config = dict(
    d_model=192,
    qk_norm=False,
    decay_shape='linear',
)
MLP neurons of a small language model. Each row is named by its layer, matrix (up: input weights) and neuron, and shows model dimensions 0-191. Each number is 500 + 50 x the weight over its row's rms, rounded and kept within 0 to 999. Numbers have three digits each.
A block is one neuron, or neurons of one layer that tend to fire together. After each block is what it responds to, as a language model described it from the Wikipedia text at the highest values.

L8.up27:475527499468529508423536523557451534511562485524452455490467559542505390482382538492537494529454624498453572539463496483526491407488418530447439419561478437429497522511563538551545475527462514450539496541563431565533554456501561515491530503570502488479453544443472450483495538566414426548443499538591570538562405414435575587514550405575514555461457579519562510455495469472477471485552568390430492435508580504549563514462535402536564524464508549448507474566572414551506513549549451504484448605533460459584604469488538455476530528493552490503460508490486466424485436433414454489
L8.up130:604444473460602481430485495516418477420518556447503580505498497572581465391463543529472444499461453507499460541413477547504488483459524441531566467525559533448516493485541469364510407602503475575554458527584382517443578527593528438451516515493542625570459472426481492539562462509483399427491525416557445513429514521483463569453487417500551509460525519502471523517539540509587480492533447480459570516592498530478494447532464380465572426461538491499460501474470469576456548455420469561473488460466508513598561511414468471525575518438501527555561516522536516517542588517555495487
L8.up433:514544503558539474504471460487478445489596473523491446531486570429554505442504573640478449587431445499539490454452541456515474518432487522439502531575419520604469539525572495555504441464541430615559501535546458540450473465466493557466485482521549561498521508466530455424489468543510454363535469489453519517420486489468493625473488457583578506555449507558530524504502431430582454545477466513422519488511469571466604428459461431443483478560603554487499487572560538519484591574523479458517532588582505585426521465471447448405517496410536484396561464521553421478471537494495527463
L8.up653:477472549529594459554558505537617539607528480606516455486477513507539547533403523456477524443570566503576588411511384406584473523386457445514486478521465526504593497508494507548439438528488479521514446435485505599481415488456466455470493518556511522507545489478565390500457579525505584442481539425439522553547528521451584507508450524464494541414494565521493466390515462527508503552499448417469513597472525450532592407553500471427434566525543449438468464503497542458570484491495421584547565487430489479474429492466499507476572544504519568554448468462457504458458554528596513463
Description: Mid-number digit chunks

L4.up753:556417481448490512550431575410581459481472510453513481551447487479556494543454468531598475459554534478435418563582541514604551553391537576570450600433470496488590543470432490525499384407517461493502511472535520529530435482540455452491556472483542458439525492461391486457537473546500468502504543538544597640558564513470418460498523587489483489459565436551510537438538569568552442441398531472529411512402559528453516486457421370500519468488540521488565515485474483502483517517517552533439588471512487499502564460505519548572455424497508500496472515442552501502417498476503538584
Description: Predictable "of" continuations

L6.up10:459525597393631467426563362499490562501632473503441414561394501559542532494466472584571456539485493520544533479429515518483462518558466575553549555464479549473508448505486560487487511506523477533471533484442432533453540608507478454447462533483535491440529544504438472541482405436470408491419554484492539536585520516494489530377491455467511502509498541490487505469492450541552443486574454478500581438406525549560443549466505487545490494404465588437542413492500452427471566474447450415558527510618548499485523509511574466532581456472498525466504458469537537533530532405451468585
L6.up186:384355552512574436474461509612468540542569556509437500463496595433496524483526391522500466410521588579385544476535516555491504468551528466555468526535447505489512504541562459505551464500506531469474529516454558482494452480488579462513575481522562491523503422484580487472512529486447491496585429531480368404525514442501518523491597530465512422520505564491524482446497471530502508553487618413480379453580490457527627502474451521491487504504428476469555555460429548489449577484432467511527454409526547502517436509472575476436496544485469479485555474559468500564411571608534538534
L6.up187:544416472428555455482492462489529600533474517505428556467498605579540532581526480494484421510445490442555502489358453550541482503634491355500452513482489550564512490513525540533514445489475462504495431509493531478465384451493619505528526468475563488524561476501431474397460495440457573556489515427532414505613502542514575561464523465456528456522486559446414473536556478496539427472538476495598480536527580473464499458584479512472499535460483412521553443492551470493431501475498472383503535481583501485534476517460546617496486571526427594483570383497490533483513533577487455528
L6.up255:582498441471462456455554489492539591522557471492537478549546528554526512487470485525527479471491520494473557549491477506550457520552396578539476507472459558624398451467507504437461471463623479540509497549590531500485544434513488532517490452493430629602492437593458489416452505456511490475434618499605505507530458430548515476588445441427426488542509591572465464549542521471562432558518475515477583426620492454546448526468498435522542571443437481522625550461552537465486435362475532439496453514480454502511478452431499502402554532455506514553484567487469467466530465496516471552
L6.up270:481437422421428463489492511504474572393539583503404547507517522462490564433474457513518356595459555435514509440469426420527521497533455448467520460512435567532496497519519459562560475465528535480574530509529537483445398457527580505505499492492473545476496391446521430548460470437461438479472487407437434548564489585548459540520569512462579499565525586526430579495482579405461551524397509449531504455488536421488529456464548441443503470518489567542506531527559568551542545451451492580639463485581566563419474471554554510509534555542525581494518514477497563503483483443490478582
L6.up307:474506478557448429473496505498464630429484518532429480491569605558547527501561473550476436434450469447540541480534605509585475509540533615573482465448466618457504555569486482481511482478420407529527480483468562531520474405425520499477553516500565521476510466572444549365503466546430562469499550424555529481463565466465588466466408447523532457478489560463452442478432503487543541396442501512576503445544530539456485511513530442452504439509465535472573432558417461505511504493452511469522556524506490608410442450523510375474608473544448520471546476471593438541515570539486519525
L6.up363:413451506468485577466499545562492477463491430543497490449493505474495464549528482558586466510503452517535514469465455564466490491548508506484502473500603530567504505512528588507551501455491417489586439428499501528409551520509395565460564484493504475456570505534456444420538404429502507492572600359504585503592432486535451566547481511459432424516520464463559502514556458587433597425509489495565463609520578524491508550514509483428602500523517466410512528502480559538462462564471475538391566456516500485473539491522568517482472618414410580517466466573528402427485499464593471549
L6.up381:565488461534551547531502476504484600444533584558479576469502494479477447482516511492490457545471433488512490455499498451434462536456514456436435516483472471486488549455488527473492455469569470482500400555411537477463440452563605496530544430360557464562411521571512431507559530468457526531451396564588497537491509463438441471467547503525502506505450614550482555605602548487538560482427508467479561519528542505499413503631473617457417543469473449553413442548477467417484519516508496535470440499542578584476503543509473520463613483460421527404493529432534532517504533392540467418
L6.up577:579483378456524574520439535536547542606509500516623491375498440491542565536540463531535425490530497429432571423445499589516476480515511488395453553555528553531444480465534571489413513397461469493470548512491465430564466460506475572477442482557499454558518538503501569470465495602576472553480520451573446536470414564534582509500421527456408525480526534522505580585510473471429471445531527442487580468566639466520494535597599419541471456535490463492481488547532506482466528505478459460551514542455509536554489514414435497429502507448526494478525429563486561459552423455445496537
L6.up632:453474564428549631511591552456497567498500535574634436448447517424504513491482484521488492531384495478497529470446506489566475408514417583432472404562345465479567594408483402466512506477546514521556534562557538424405523457506504462552495538544507434449449508477515520501449453540520466534491593477483486530510449470489579550610546464424503467519459483538615520570525542470494541489588531555474500504486506563488517565478437523484456471515487542510494487590620511406508478500438494512487525456496441483496464514464557541501405547529498481478529439438465419497572495531456603479
L6.up650:473523398489466526499591513545489604489501510518559467561498562517568582560536454487528563542454525488432492434604518521503442518449473434521451586536532490532546452520473532545515408516606467487523547465507559391462506480453477507486416540533544432535549444490495453451492578450523373469519519444491542432405531474454526456514445487438428498560431476532490543530550500466498553456479581458527529591455494362538462554601478355547509494474509511513455463525594527467489425466473470549594547544467619540451586443473471521455506506469546485510543379453573470483496434553535521527
L6.up653:440373422434487489513555557562481563440497538454488495446557542397515529459429574495514465484476535471447504449526500543489536454532507512524579428512500521530545469540378487450550500468568507539461509563487457534547425564509436548557436645432506437550521521503492488493486562438547531534464484581590491570539395555534531455356479382432526528572444518544561505568491534480543559517499456514631552393462534450455470516579487560440424528450529494518494489489515550497511406481513418498460501521585504512441429470443448527556555428470491543510469461425501471574506487568500486520
L6.up665:475453553484588544461482449431491482511565550512540480456564514605565424459492452479529533473538503520460503569591609487489428431470558471565546490515483479480517487469558589480497531468542459515549516496484554474537453531501505460485408488460499450574461422407497439496443463532523511501565526586444490482507528514587549536498611430412504458442507554517499494477447497441517413386491511459473549546503498487427542492482440496543460527501528457516522558465619546483487465360497518447499429497470506475488455487552481542395378515556564519503550541407544477530568583636536336534
L6.up704:512482501492412463482494475556556561488509485554423425498559511433492501583483455558497518540512544480507449484586431564530523463547473435522511550474542543562509543555460452437511530528508501497544513604502452501472466440519458546535610456504559533451555426497484528451521435507488505526392476431548527510530499556524500522435460569496491544540477500488456466557611469525502406405482626522620454515534538478448443494500527401622484473529480448437411483490379447598446542532437486519531497421613555482468466531457484501420607538502481493405534502523435478513515541552469348420
L6.up733:524417498497600489512555458517584513469594448446461488466540421475514487547510463421512439446430481502437560533522508527544532478463575488544537435516504548408522486599472579526499370527556503439451504476555530500414486482484487394556497547423506520500552573474470466483527473542458502423568499460590412553435484493549552500513494577471489513536448531488561560562454394506537488416429473530498502488450615439511575452586559441468516612468548414509533466530551562518480496497396438489493601489477479516495543504441554374486428534533464498508573550535462458509547568560581452434
L6.up752:451441413387544479565523477594470635476558471493426553400499434545472459490510505537563545520623476432598473586444466524490531480450531532571517435460493446571544556506483466518538470470495459554469457470489467454504365500486552474545458449477535472507489504573568489519497485520469430382472438494517516512494543500390512513552464431496441521434523640541481408479480471341492502436444425524589496463524550426523494489539513521606531520475416458473516454517501538514522528517472475477539468501550538530545553482563532535415550590531508514537474530456468540505479555557423415547
Description: Token after number

L6.up21:495480608483474490473496570554532425493475595568532448580508484475473528572583554586527526420458433559565540517477616476490516478540491498499467449540465574468497474490546582537511610460476446474514498498451520462474486445380520442580486461569555580461510452460479504414499418541434517438437527579611459450499428471547466499515525459561551541499452507485517586586486498453461565448541534465536525517554452487478549524469489544501597495423471624426584484495554495535444438431511474536455572523480511450496481481480477455576521450512453594533440495451374397495451569514488426440
L6.up37:477497571544541455516557502550561479544493410505511534450454528530559435554483436445560444475482581557455527455606507563486458496580450486503531510444579485464514454504504558367444539552556386443536468475427548599509417466443580420467515481437512585496536440511476530548549529555493559475437458503588502513470524572480516519464562460514406508548521475472542519504530498518535478487513498448587522521423509420450530475427567526419493418552460536392593570485510554495642548499443496402502518554531501478526557513446533558499466452533485403486443499518395483558429505507525392542
L6.up99:510540563462591480495518509429495559546511486527440534488496444416560471369417506521396527521463422466527547521469439521593571466416469499509508536385454443493468469499535505538446451563456510495549466486423540386492488515552564458564600509533524519523444511448504483452561530524508473434496487432520487444490467509478518406497496553567475410417472469567464394554517455515478474540460530520450558487526592534467580510595539443533447503415463521571564604552481551513510435452488503573473525558601420547549420510447541574556530558494485531614531459506612524569489524465505432504
L6.up178:535450430519514378543458418456479463564523567550487478525399472584562497497468486485454456430474440590593511481492484531520554524478497502507513545511606486433531538540442433562485563500519564502514531447439424551577484467457601416508648538474545542503471559511569441488591550412415551525411522450431502411564490445427475536470523531534478551509478488531513572482532521574529514452626476478476509546495384482525517479452464489463499487507473475532479518567569450478532496459524449447447518548532513488638492451540408506489503383512564561514497481458461488511489537566530625541
L6.up214:434452471444564487529480574412507550551505616391454472372566483518498595563537564446534458513507518527539547515486524482533461430425567543474510495488516477480421466454610490538534490488460530493413538457480495514527465516439435399536487521447519507425552526448433493434523502494575441460512558445508457364432527611514429537573415520551553418493479450435525533485570438437599476419533512535473506513495445503442484545560504454461541555417492564419510553487509524549475572456498390535574455482566496503482548524451500571631520543553550495534509555515491538482529423539535519486
L6.up225:554569553507470541555537489537547430499462513520521568540529583492533532561541509372389527387525573480513451464446470420427396549498513508474565509582438505533567588432461502533505512452510453538553540545605509553406551535470426520557482471518505451509417488452498452440440471395469496503395545563567506415483424511489518447482506480534456495499504467490518533492470493514547438507591500519450510438546501571530488535512540473499536397462501574527415617616473535505459451543517458596527414600560511420589520503490412478467535458521466473437482466521510507445452457591525490463
L6.up294:535519556469469499519483443583534522482583530499573550543600473519531509517451621444551430497453530528499440617477538522505474484543528474498518593516563420471589445449459508436570454522487429529432497464432503440452559503511563538502585532468525479553430466553535365549482437454505492453414514379531468563423486442490458525483526563520464454429554479519531530521562504453451493517578489488535490381575540354516479544556658476517499513532428474502521489492538491520500512452557496498419465496570487537514540454497445551481614468578459452463545486566466471478616496461477461459
L6.up295:468467443568506543425568468421374510505470516555527538487555468434539537543493486522498394482545591445515469532511419423532604446522429487451508458460479559461507470589459501530543424589563404436574561468521497460524446490523504506471652436530523413505514518599499506457566542400498504512521436482519437479533488562478432526497528541509484406437553478486480583490502465476486457510479460558639476562499501561425457486539514565472640575494482427519573478458528531480434572546472576461516556429556503454537515521535514510492410479527531455526458499385448521489499497538486431553
L6.up302:607524460507450505563575500622560472456467552515493470568472534520552530462497511477503471442493486605484489493445531543485491501578468476524431524563555496584506471488505515479446513488471372455542508478470546476508590484449429448513538480525494507427413537459551555377525474520457539536495569496517510481512350481446441478558533529508486467512586501437498552462557461432527718570540479436496566442504587480513439532480426512572490537531484507496487332509554395500497535486530520491391480459526519440539477441474584510434468435523556585481420496498541522479472489489467477506
L6.up408:493425481455511499561523465494519501503470570507546552474573400433590458557513561471461441484550542515550506607443460464422433507486412454530482472482488463507559526405510499500466503506396444541543463458502568505477578391457427531446601462400574600523484527455522568494534510536476506504426617495577463478543444585491454433532454397567523457446488534462512538444548497477413553431514413587534430493474540495532515506532493489497494485508483677554515577493450475503587524467512457581563600476485498510548594459402458502488501476519551481495464508458535512475435528492581488515
L6.up470:439545533572562537522503523493495537455535517563497466466533441462526471527516570497509432473392502436429477491528466442371543412448464544474512506473531520448519494455599526528485543507557508483541479499531501516459477533479506559504555425430505537441632510529477523549587470416543592462488505486475519499452431529492411438460573527548393580456666510485579546525517530589421499483462487520427428471520470504574541396505453446578490490505399495361503480529429520384522504500490452502498583543455485499468513588483404567575539513472524552522482461522444575528462591499536480481
L6.up478:550527575479594451495545356468520455469420525518473461526587443485535462544495540564452505501565548503509518476505468361544517469487419544508476486442486486605508532426425418436540533439477555493498491499448508572509488446391461513447539503480544609550504493467512429454451536536525479574448456496485612391522493555539565530513537591514527418466468478444469433541477466457425456503444539473578596540501577451524538465609493437496536366498444518506481568576521534494490502415586524558426489460591528499560494534542457474525514510457390505574472497460567490489557514506484467542
L6.up479:520463530509513463539499512526529473518517469469551477584533484469561560520432672493511516485446504511530574424421400463501458502418412517475554517575515558573363460590473491417469515454482467520476494465505544512437535509517510428599504470535489497383509437558477565519497534417531477502419538544554570472549458445451467471501541565566444557429553526485551466519526521523432526500565550446507570498510494556554553529611481529560530529490421395423387521511600503539583504425505404497612558458503477512417522563441497490502494527459523493424462468518506495487515524511431441407
L6.up498:561524534476521569445529563583477482454479550513552536540496532403542475477516444505532492505679552471516495482467473535414461465476456490545553489490506567522501489432490419469551450606486445610483514529527530527489544443569438500497561430383511469509523550539451502313492547509467580528380504520545499445580469484445476541639508470493479510517433490409597488555500522564511487414467548483537545440615469474548553539493520498495458494473459495500501525530525518532462472447502456505508532426430467555526494485530502548531540580482464357583515489516378460516485513466554448443
L6.up531:463591444439430508423456401510579525532525499539438348542509536460493553550515584534496424549509494531517435516498512507482563452543515505524502553580485551544507519555524549456477389471580483491545524501522475542436453501459477487474507483430455488476490420573507498538547482439456450540485480522528391531516470516512516503569459502434418532461521519495568468456507465439493640443537575538547447553484548417542581437581366474534490508540405550449463480490476446532540519425543500542500575508628487451503484557485527539563506458447460516485438571525489531392499374427599556539
L6.up676:598529534441478531539429527493540456416591505480484547518528456496423609523521491513506541551469536581484496520425529504564537463474536413549481507429470459478505406424458488540530486522517457471444437482561595551495565374437541496488453456512481525524521440548400463537476401457479482516393477546595527495461462543420492495520499538454512551519496550566446522451459583491434588524494544425449459461528469428537510472554551445456516514484451520440532510509447499591529501439444527470461465636491458474455563460507477483417472619508496512538432483397483564619476564466532636456
Description: Mid-word continuation fragments

L4.up385:511484508485521433473413537486497449562419515468530515564472495357577424527481524533515429487526569468591452609599406607611456500499457464469472511551436490506474509541435505408433542513508495493511494506443484475510540536506482465474481444554454476472469378527622510520494516363477518554485498591572593461560600607523421543458471492444479488493569499538482501497470511447539458507514491525533492536522496558544506469505598429537476464540609607496502481558445425534493418454426512432421534454608410457482438459495551505570483494550496519481515499500500560490463506554531521541
Description: Mid-word fragments after odd splits

L4.up196:564449569427582425477566430575482518420524574527521463523502553491536502527568442610468402440537488458454520458595497548519424512494435514501578523497522427501534449559469425542510502460570477492535526521576453602547558447496505464483598489489582596479536481470509498484622536446484545457537479540504375486420479462527495469561522555435510550539479599512535474523467488532478464533437542452437452440528466490526591380525477466450506485462535500473521432554453522600585544466510457553467469504501568480417538583522513514565435537442428528468442403419516534461544420453507572482
Description: Infobox and table data fields

L8.up110:416459478443496479506533444561558412516547496506436509508466421560480468467501540534538431456456540562529412429524467558625492524487461504338498450573460398535526476430571532521487392563485440445590442546501473555529561542457566531578535542460479423482538433428455492543519604467558490529562534488462533516483446510386554526525449552534541525441475495407503473474498433474435451558621552477483517443476470544503450539500620474413512494510420457512476530477498481473502503499537486536433577481558436557595605500464522550513532456531486519522507564491520396552483519569546513521
L8.up399:458480582413521420504521558492548417653538542521470487469455496486550467492464499532521527436534598544410466525514544495522487444511448434554584567471468540515531494522501489453382412560419463424501482580525586535571509494391479540477491544530490480565479483421530375463506523526517496493542614463572512464482415495544535503568516537495485451511497469507432498545616389557532538584548442524466521462494574483544527508468483418483482420470518398536495504485474488498435405416476481496496581528424567527578562478514385441505477494489534492452488468482582506612526471469539441486
L8.up565:462493507477508498493474415519590515483420440582370578512508569531442441467591544488523455493450532528544401489476446447590515502455448554501528461486444442588538473557432551510479447519455364519482526451509502472473469500496420526525585518535530449565569571498461421556498470450538528493467541517599514565430469567452492403485490514561544550479542530496518546502464485478503473461579551501484472464525486555524571502513434370485596478514431473540553483466588500407442502484403448468444529529574561473521468563456476540547548571537629447610541598513521490458497417542494477465
L8.up569:424561408493439499509488506481624502599506486445526557528476521566431480509522470502409413529476521490523508515485491490506516486567458533395422504486538432528574550458486458543496451532456418458521479438510473517487496470506453454494583537432528558494471481555527499526573461530516569468503510452504464564507529627469469426527472490458490479438500464549483510361625397464482527526507605578449552424456507678501496611475545476525463486486459547478522469462522441472614521454538530397412593509529455453583456487520489561518535399509465476545485552507529508496578499440523546582
Description: Mid-word subword pieces

L6.up17:481512555617565495463503534483527477450498464458529449544494502489507523481592507491471593413521539514454486450506520488509512447396515491524545461507533489514482513502564527449514472450477492479536362465434492532529477423517531533536568538580430565601496468446486412493473544495425490413505395384560533627566522522521409411515420491513468511492477523479484397476487562517596508524484570479588573498599536505449516472505517478513496587540507462544461496483549485380570541553535459466448481451534552479460620504461446532512385585515553520431421519573444401572463483570514535504
L6.up132:488405507549462457553504501504541525447478527509436464569541620480497488544485499496406404478459498500470544505522481386492452528553419545509417502477540480534535431447526500381492508528457552431547544504483515562538532532499601396512510501471474510445478468567457436567524494480480407489461457554479584518545540485587417493486568478423554608430559538526429493449433585461528606539513489522469424560410582557502514478635571436481471618476530518525462491526463430451488515564471541475424589491536473466462528497473566519486538416541502525509438588462551469505417462408499521508
L6.up188:521450575411422503477413509556476534419479562470530461553513510535574435390494467495472544531537585427434457516505492482445568549452552474573536453577429517492618359578569457401503553501538488519473486500439643478513497513458466484467460414495374548509522469509422471479563526585458437409449448481495552487556503525444521536482533504515403448475589496505450533545528588506529462553478459463486491513475619523544539461537526462566451549467432515481442537508546550448509505455467447451491412450459469535466561520486550583467440558456547555551512520443477540573489525438560525505
L6.up264:570483504487579456467506530479423472524476457484493543372446466568558494504446431572453470444448560518570516585461465438488434455507510554488469430531501479499547466548525569496440457525513580477468536501492419537424489531485579426560497478449484499567457489493501458405562584510445566543565513460469525578475539523462547488466488507517541509417443429550582538520419553490482547431482539461529583476450500527550573497460535439563325549541499564456472520600472472568471439507423461504490496479424435389476622561425484486528501510620498451634483496494495508534446477438513505462
L6.up291:553453474649494445537497498507374520536514521495572479551525593546517504490502523566542492531643510454496497463382556390502466465469463561523491482549468475489628508528514503491457583411530473534473426512427492443488547521395503511428564416508541431487534545462520502476566430499437537524456495497459501514523491562524453482511482494447427469574507372504494453470441503538449536530486482512547535547498479466508443459494563463518404493460552548480519496492408514484516579516532446510517618576408554489563564467541504544495595489533484519340423441474538464550489530523445550393
L6.up334:471560521452511478412418436494455489473501477474495463541394539475516469465461470526478452502521506528492494446462615440467490447486486393523476429543499537518486501516532513574551480530571428484500431504465538497482551422480589484482482540436456493492618453549493387541517509591597526518519511501550502593542564465495499455486485488491550433524493445448576496386586394578489500567557497412467531533531529467536496496409487479504535530529514521468512535605557527500454594535440439422475633558556593448523606439528405495504476542437550447550442450405569438509534467517428512422
L6.up352:531403457504564489536529481424531486507529493408479543477536507509442541503464537464515435498554485475420474516571506528531489525494547526439518468461585492529562604509519554522515546437557377412533415546408595548429431500424389459540540553495437400618528613375485434491492481573516502506565416535559504469540417517436581501513524504572450517491517462507526434534491541391505502475518554430542485491499487545432499474549482487542333557396463508481569495417498543509590528449520476542527513512509473493475544497526531443425551504560581483440534519532507425478516470536537485524
L6.up395:527487590577566564423525504540488457467442457545570406475571502534475564523596440520492505458460490434459537570559547437512578541461517517513569506490515462547640487468572568474495426484569448482510514516482506557463485541520522529580581508468517529538538524475458432550550393479608457561538507487470482478460453501507449500497445543467461471490527350528548412486533453581538507533545481526535416481495514509538439507503470400481428538471527469547486500388445516436480533518498592498479477553438489566488613544405481528494568417517469506465448562420388555413464551421441500565
L6.up445:572440476531515487475515560666514509457527537608589458520529571459541500349460492511541447501518541502525500515453520457496572565489449493492476519514453563453470468511540532567511537572509512490539523478534495453502526495485524522546506441497422585547531420569474435517573518550447346463396402434512580555497521492575500535476520533506474519502474464519537489525471444543399521471479565490369558467572483486528539501512596518557496442520521534427407510525555422457563563476540429564535439549443467472448540502566501592514544590441448532495459462470391463426467474443520496421
L6.up458:512404474457509488453476484486527484344476542535446528540509525489544442461457497488541483450508547546412598473526506506454543490488600444490506474486581582493550543553492486606425433451489393495584449506431519497514451488455487498482560423508516543410527529525489472492516470516475508514448563402525498573626465498499534563497565526500536545528490575531557469499493529532426401461440547450466505411531538453484503495456456411540470525510562426514510442474525498577534515477521373543502554465534475555479539543605508518491627583452520536554593468489401522543329557502441487477
L6.up483:441549542419556520485531558511563537478504612507464508488542436504604541540576506530456483484427539523526431513471464508480528439524456495414447429450480404488499442343544481537535515564528516440537483453401449439450455443544457507411444502511497478545536537453545466570529413562560474470553430487430525509511580523449519578537446450586496546515483457457548502516495555506550574499494518550532542509505525324499545474493579464421536525492469567428561504542495485510523569485462397444573509377538511530500446521498502448481425490596571567579470539543504509582535451491442429490
L6.up622:507453597517510530436485544462368480480471507470497472462459495417588523500522544467511600465541558502458449552579454531524497478443534476544571474508461505398471549485520496504593471500496538593458431477474517562503503479511457438483504429471462455581504490461588530465535520577496595504524455594548531484441474463446508460579500478510413534529444458470595597513572545573386547494516472464496443538414514428465535484474477521519480516451575489549468564457511569575516485537631427549597447415482411496494644457592398488527434474546416467497512473487467462462459472555465483528
L6.up636:542488590468461540500510639421492464459612500510604510441438637556441406480552462493492544509439599485413507470461435421533430487558581369491533531451496527530574564434408578522596425526503464573547558486589533450479459558483549483524508505510398566518573507489475563491445487465557455468431567410509605555437445515448526441586508467495480565461509523514508541466534511536458473567517520526475479439482468434500585475498447587482481515494512483478482530411414498498518495502454363477521494451492478497502550473529477509567464493475552536484492574541493556533519535512499547512
L6.up663:567462468499623457503517542420566473383489570426512530630558514470470520529560530532431526419490542545517519470526442499552513570420462472523454473537531557489429533558532500473525547505509477473484504531424416511436455526452481480448443533486549518558535669550499397490529441532464467446418453536533536472542485488472493481474551435455564508522612488400555414589503393529508558496473479460523428453510494490400521499532475402488479524457481437480487506509493572451525590584541472495424567515547527502489499486517389440552440515555456401541500469558557534548531521499549611487
L6.up700:568496566575513582462502522462384490496456566358535505545432531536535526510541485523501455432494482550474418552470528480516460461445511533498419486617485483449416516524553571565470535471506536503550481489509409567487454503535510530489530481561463497546490411485523435439528466548503561492467510490482554424541471505453444518495426527531516465449407498564472470457550527458395484510505470582527462450645479448535541472461363524528565559590543520580426524513538467426514460511492452526556551488592413476464568545548432515359593477518544517497451517545542453583484483576415541541
L6.up727:500388555526447466489419537488478474451501449562525523437534499479530492462531472518534480553644527584554565495592485441491575537534502540592460454457395527497481543528541565545426421494524455511512481473468501521480487437493499448498460449545477442542574477476490461452473540501499564625431492581499496587539507494456449450430451527525473509509477473543456404520487505477563602584519568556631487491488418629550523546589423498518497447462533420608492526406502547458490586489525453498524508514527436391485476465453490421426559485467472546415479491440514447480539573505479419550
Description: Mid-word continuation fragments